{
  "num_hidden_layers": 16,
  "hidden_size": 256,
  "num_attention_heads": 8,
  "num_key_value_heads": 8,
  "head_dim": 64,
  "intermediate_size": 1024,
  "vocab_size": 8192,
  "hidden_act": "tanh_gelu",
  "norm": "layernorm",
  "norm_place": "pre",
  "norm_eps": 1e-06,
  "positions": "rope",
  "rope_theta": 1990.0,
  "rope_fraction": 0.5,
  "qk_norm": false,
  "attn_scale": 0.125,
  "bias": "all",
  "tie_word_embeddings": false,
  "parallel_block": true,
  "extras": ["capped logits"],
  "init": "normal",
  "init_std_qkv": 0.028,
  "init_std_o": 0.00349,
  "init_std_up": 0.028,
  "init_std_down": 0.00247,
  "optimizer": "adamw",
  "learning_rate": 0.00161,
  "lr_mult_o": 1.09,
  "beta1": 0.9,
  "beta2": 0.98,
  "lr_head": 0.00921,
  "max_grad_norm": 1.0,
  "warmup_steps": 404,
  "schedule": "wsd",
  "decay_fraction": 1.0,
  "decay_shape": "linear",
  "final_lr_fraction": 0.1,
  "batch_tokens": 131072,
  "max_seq_len": 512,
  "doc_mask": false,
  "train_tokens": 842300000,
  "max_steps": 6427,
  "dataset": "wikipedia_en"
}
MLP neurons of a small language model. Each row is named by its layer, matrix (up: input weights; down: output weights) and neuron, and shows model dimensions 0-255. Each number is 128 + 32 x the weight over its row's rms, rounded and kept within 0 to 255. Numbers have three digits each.
After each neuron's rows, "raises" lists the tokens whose logits its output raises most directly, leaving later layers aside.

L6.up447:127114139128087097140079100147112197163126128150066095123097150176126149128080113163124104125154164151098110112160154146112156144131117095128145096132066144118149086092073135149095128217112080070161071134127104141104130179114132213092119169108140189149146128130168095128148162155129088188141075073107117131141139110165132105163131163081161123120136097088104179125101131080133129117125164123076149108152142168063122145171070076154093157087135103145098147189084135127118106208134068073135161079115091088157110138157118195131104171166166119119150115157113135157119139095128126097120147180102129138158153157142137094109118093132130148122128131060124134070121186154160086168139118093130251130142098105144099117182104167104084144215176108114144078129140110111109135150073146
L6.down447:132096138179174137129081130125193111035104170132106160092131146114107134168145141098123168113152139100100150191160169177109174101113157062119142143149164120155071157100154121131132129091140131112154124183167097097140086099101083121095060134084122099129143144072153132089090122099126116156097177193146140137113137127126146162157139105113160110111086131098083091116075109146109171137096126171187100139192134083157146146098161158084179147098153118120075181133152119104114139102130160169150147095098118107105154168119160173099160032052099119144121140133161126122156123132131077108053117129096178115145088094188136071192070123149111099139167078121097146129144052179114113129125181149151063130147105159159152106094126113104172086136164168166147160093143091155178137174145160
raises: "ş", "ć", "š", " seen", " °"

L6.up410:122100110125104137167096138093172098139158076127112139104173142155126150096155076188133105124164173165140101129131155169128159106103192080146142127083136174123188039127163123145105091193084147133215121134130117152121084098171153141127118141131192176161146100098139151132131146109125096083164139183069159115179145164170156112140149134108145110107083135157135071111098119108148135138139079133103104124154155136114200196115100165118108123139081152132127131182128088104125112132045137143140171149078131143173118156127109109126169089163143149147067077117130103122092093105134168083103088162128109168093093169125101162106179136090084202153127116110165179075138113153123088063188105075141136146134117139115131064141139145057166096124128110125124120079144047125111086101114044
L6.down410:132142187105126123116092112106174129160172161081169118129111166166163165152134096094097138094080155145123140124088062094132155145181167145131098155135167123104124191090157118128146134132082163171113168151158040127137134132145072080197214102173138087116088147155133127153172071170164124094113095095128116099100139150145082173042088139101108135114139146101092135172140149183116143091176164111132131129144139133161058104168127135168184156146204094135101117113093142122152115112126087050121101173087107095125120112131115124101106111129146084078117159188173107148160160083165094235137152143183120167163107135115108087099154119115111059147060134101124161106129111119138162111063150110069140091103088171105093133123127146105126123123141164120091122129117115110156167156176110
raises: "olog", "ology", "ologist", "ology.", "ology,"

L12.up738:090114146123112114172096130166139154079086180172186167172135125112150114148158111093202120125102207143082103151130102152160099139162156103150106125135043143117181154119161100119097146234108173136174144090106097150110110144116124171075128144123144119076117153100173104145124154120151062132127093133174119146100158111134120152139153148108166151094097129137080150175116148099096102119146080191163127110163165114064131144124161122091050119217140134132147138152127134086144130129124112139207142111109149087165115186094091095100087101111118110118090191136176110153101163148084124103068164146152119129098108170149113126098099134176126165126129136176099200046088086106173109083097086090085133153129077098087142164123128133140173108087098114118179123177164130158136104084126155
L12.down738:079127160146087205177129092151166147119088159179139150158114139092144168084096118147145145154156112130094139135173116166122118177130132083132127111113142172143105152076194094106149117131145126098135156071113156143145087171112189112154204115142066186212137132072140129087108074127070050129110115177132078119156109083100121130119123156139100150141175116128068159092144101089142134132148144086115096105127185084170122100099098141114092121148105198070067085090148128136151069140152118168106146102115157155106145091139128142118175110156120114110072180076159110084088180118075125141170111079148060148118135122133131190089175162103130142111062125127083158145170099111126176069143138138142112122151107179128094156085161119155185164109101151159152145083180139118153094120135165
raises: "eration", "ference", "eline", "ion.", "ider"

L11.up95:097104113118155117135133135140082132097167096117116083073072118163169112143167133170086157134140162147169087133153087102128157111176148100124149142105131130139133112152132100116100183130130097100149148113108121137097155142076191180072151127127122139138088186099119118093117159127159119123142111104128091148104132094151194169105216136107088098109051119045194162145170115157090144127146085147051107097152122105108122134129186138123099196191110122136142112139121169059165125144137017135189116150073153074129184152106163121186145068106125167121106103116182112130117124151130119089159150210165092167043126145116134129102176131130123129166147106149161158098110112112105076111113140093075135156143131132107155134070116090111160070164100142186177100177108130153125139084135136
L11.down95:144155106119092169144113119159119106145115102103147090136115140147099127142086093131170122133088154118086166161134067105131168142135115121028144165158108125140175093169085117119118146115090086127148226085150172116167112123173115134116197121156116162089095120158116095130106137090125205126172119058136141136146114109139082161160169134191108148104165164072185091035155106150115130109179073141093100085142124102123126134103134124144149134160191172092113116175158126124127115106205124123118121155085136118115167120182133167152183170116141159123145122124151132174140124085125144093187139145081043122100129133108153143070133222131097085125074143088113165138154081151114142086119146094091098143141128106084109100123118146139168117220121104077095157144150070179099102111165102
raises: "enced", "ence", "ence.", "ences", "ence,"

L13.up260:152066158124135093147111132130123153158131150089131101143116186115136153110150124176101142055119118134111161148076106066082102175153138121106138139103091122132142137103078192115076111142102133119132128122127123125168171186108173104050110164118124157124067121086131160145120168116133118115172118114134089124150142120119174107138188157088054126142079082140157110198143141101142130106127168162092092060177153101083133129118087147137085170187098193163150134144159086044137079104108146092032100174093187102111130121164125122099178098151168184158076115138165119152163122142126092130116144149092118111129123135037124117123123162167131091166132034120192102100131151078139140134102142196176178131143116124153098121085139127107158178117123074152128143115168133187133162110098122
L13.down260:094094042077109124121188116147172138134115100130132145068093081148061056111134133111171124137175127179128139103100103168157137131077182178108127161145115101074084138091075091153136113113063072176081115152149126082127201131088206133075126109106118122103150140134136116077213144157106086113073109140128194152095107108103071183154147152114179115135172137114133115067157119148121170140117120119109146177100116192111160173050144150106154141126096159114149127192091138120129094104160078120148146091144133170115060124156113140152147082105107164126090106171133100141101134100136131165137145119152169133164150153206157132120075129142112112111174142168141162166135112137119103116161130146091199148109138161152065122147116132142154106091088126132138115176096177097082160156122170
raises: "pe", "ric", "ram", "line", "lines"

L13.up782:055060136130114169136124107129129129074100135166173118094114106111138112143173145166115189117179156120134130111135124061086097098134137146163118127133119151147177130129106184100084133107167143093147107145144168076138135146147153106109120133121091091110075130102160112173106140102077170140193149116144155133131134129113117086198143163155141149131111093129163184204120132092119091163181095159201107161035115091115114156156089113167145139221085136166157113138112133148178121147147157103056147119098104186143165092146177105095131093156091147091178096090140134114074206088095136089112138160144142112117052105061125115093122161101143143081130128087154121079149065122139136116117139090130162081142153106151109138117144143126209113086085060148140119146145081120178175135156082
L13.down782:118095102149142158104124131151136149169151042158116169131093132136109139157121127137108152121102124175200162137120153194131099030155122126099091093119113123101156101101125122129185083130086142087107153164107073138105146097094142141135084154102169041134164112147125107115161075151123055099076174095121108136138102135104128138125152139071114122141173085187088086122086135124116138141111078064112136096146086119113132096151162148100083140127161091121149116091166076156221116092144099096091188153147104129127081168168081130144122100124125085168103137145156175132140121173147118147144162081126113157102129076079158093176129147128189147092097205180131101174143081087177174106159138131093070125145163139194137185188134124138136107152114115164149153183102148120193138160155139
raises: " with", " while", " until", " during", " together"

L13.up789:173125143143115122135111125154126168136162134167112140083113086130082145101128121145094173138161106126134127097144129141132149146188077149096145113172161087105133121139057152095141071196116160141155104129209121079125119211115155125106129103130163085134101108113171148179111134117116141150090076137130152137140170137136121117185140111169171157117060130098070095145100092117064093034132094198119172121132095108132084117129119165145059165187104200143096105205100126163176100136109133143153129073118142137153132190075106066120102128067170127096149110115122142135095143150075164141142138168144119120123136115139199100101122162076162126068113167084087171121127130148080119123118073109091193129159132119146071149185137202099170154136159113155122111149176103121155070151114116
L13.down789:109070139103184162143163157076133112138129138130149134134144125139197054153147099064139090107123107101091148167109097131118156089079116139127161129170139140125052207085161117185164133099130148130098181075119142205121076162143124142144083149140116082100138180116124095121098132097146147158133139159117115088113174103067110116152084110100091134147099118073136099164129163151104154118079115142083129211123169177088200090124154144165104178086171113102108127173098091109105125117193183082147131189159143103123200100124123122111135072107083164152101160094158135128119116082169087081139125124084083115114150082137113135118102168188154163169107066051144168124130120109153195124171144118114137151134133080204125113181178088143131157149120135123101158110122132136103139122131091
raises: "ards", "ard,", "nel", "ard", "ters"

L6.up0:133066097137089142115135098128111112129105151111105102124117112091120153168167180197074093129159112129150136133110108131122131159110129090130097141148156099194204101127118099136133154120130125113110108093139139113164075103095112141131111119091144197086092143179183122091134152149179118104103151128149073139165144153127184149110173134110117139103124140070130092129157122091034165128146154132127115012181103108142130154130131146153146116141186171035096180131146165115118136133118093139142152135141170172156109160110128166174154055103118162138066116100165115172129143148074082153167082162182101136066083156112131156105185133128086234079149121195135102100156133137150138055098094140071114109155135140075115136133191111139157090141148140142130106182174079117115115118115097
L6.down0:110115186122120145154125179098081103165098154096089103145118115102106161167089104154128112122131119194158125103097086126166107177147123091126066160132133075124140111155159181109098178154110151128124199131180170139127121087079120125149154100101158135147092152090137147096162196122179144116088113098111095075101101162108146060137173061115152137141164144073119161122108105133147176117096147175110164102131133135085156135051104168130104132156096147109110076193155122122143079129118126143160123148114137089225087115142098159151079104116126112133096105099147151123135116134115107085186092135080142170168109175141112122058203170170101172166149174131178169155129158088114186092179199113120096126123120087087122083111178106087111085205090113097146155146169130100082148130102109
raises: "able", "ed:", "onic", "ably", "ed,"

L11.up64:179097146163163168165153158135103157159095132146119081099123096055094160116187150211180171071120160182131181158084129178121090093094156154153159112085153119134164093145102134124129150118117132087076118124129120126147132131045129077107137143106161094142112089102190119169121176099123119102170195180116092168162178071153138115169155155095099120127134146097147137161125111115139092128113126121115131105114114100103137147158123130101076110118139221162153163167173085104144068104123078070120118130089124184148151120186142084156108093072085128168208124167142145103088075141071095146098134115141137140137170137112166154128097146161136196090189103104100127139121093087192107132073097141063173150163102160142060139131119160127092139140140134127144166084128100129096163123132125
L11.down64:123156158158154159109077142120106108162089133120116065108120101137092100123119141122113187124144180154129123082067141127120140073145107134067184126111121180095115089122114193106097140132117084065106155104087137161116132091053106109133186131143148079156118111160122155114111115108067163159141119145168074129125137051115143077192141107159130117166138116163066113109144131078151085171133116140114164154149125113139121153181143139091099094144140182115097184150169193158167106149148104159148127088125119130135127159134052136200146118158112029144125136141103120133084095168105102145103183151122118083133155121135183172255115095114137181102107108095124118085125098159140095103151118108139136142182139118151150151112076174135112130131168144148154110112105131126137112137132142
raises: " they", " it", " she", " he", " They"

L6.up147:192088128131103090097091178111089098128139092168141120148129130108132132139115098212123166102164206164148155190176148084138114160112134120126138101100063142144144106133131117108172139123168142132141091153068114138143142160067164186099179147144118169108123121176159136132130143180139160139110072102137122133136130105102179148129162141126082118119136130062168132171112139141058148158111067157091100116163071147141139172145074143135087089100119140176150098121153205114111109137112063133132193148063167156152200101089227076129120140106137163141113144105145096114145081131142128146200125127170129115047099108083043172077150103111120158148123118158099144119062077099145153142162135132099181107182073181124129108145165088114120118117082102100135090119131125117125135094143116
L6.down147:120155107130099172034161119118116155107103156088132147143158171115067125093154123145117138091150179096126149090159145177128112120119124146137106112096103117112170117126114137095095155102104174154187142134085107142172148190122141152144130148088077168152101109121085158135155160187104161203130095144105167137117038119058160119074119090149110108112155140165160137124134159116052086111169118126081108118133144056129123136132077161109136106118111175059124093099174157110125117100195065134075154150134103109183158110085142177186155216138107173132144124120102147126120153121154109113163149158151036105057095134124103183137082143102138069188117115119079123125143099129133140094111119105138144167107157200193107087100128144152148149122161103097083145160178165099182124122136133
raises: "ion.", "t", "y.", "ies", "ion"

L7.up263:133166101140071098112122184116079180096176062149111132174118133123114174193116135129100159119128136136111116147102183119194144131149055122132129122126137121141133121123115135087131207136121114112118110099046135138082155155089126097075118121082142130134127171187168116092144108109158118118125104149136165135150180050173104182128217079158069067127123055153175081133112112109130108123140131125090082124108176109178133170143118074103143163139093064138123167147143201135167162114124114093105182114126114088132100160149134094065151124094139126161103118124155121181150089191137143155109113128128198150095123205133083125116089092171110182161126107160185153121085119120140109175106112144072097140152121172162179097216090143123136119116115085161139100138163096099144122125104108
L7.down263:110097139138147157088110110135133084170084167150099153122113100097158110076141096123184127143096140191187126117176066140119175072156181141162094142126095124145126076128134088168148094135088140109171129149189118103172098075119140164200164162149150121114098151107103149164107130125126167158131175127091090124082109206132141137125112114097144163133090180125020173153136136143147105132149131140183126102161101139046137115124082176125107123134152183171133112081117074108124122149139202148126071138088155158143121134142152132174118108161135129137157129089106103091079120063133119103143180094131097104140150035113119140148180114102124140059097151118091094106102111144144111094161149108174182127145161139098132145056191105152129113138142152106108096193108214109075109114172163
raises: "8.", "9.", "5.", "7.", "6."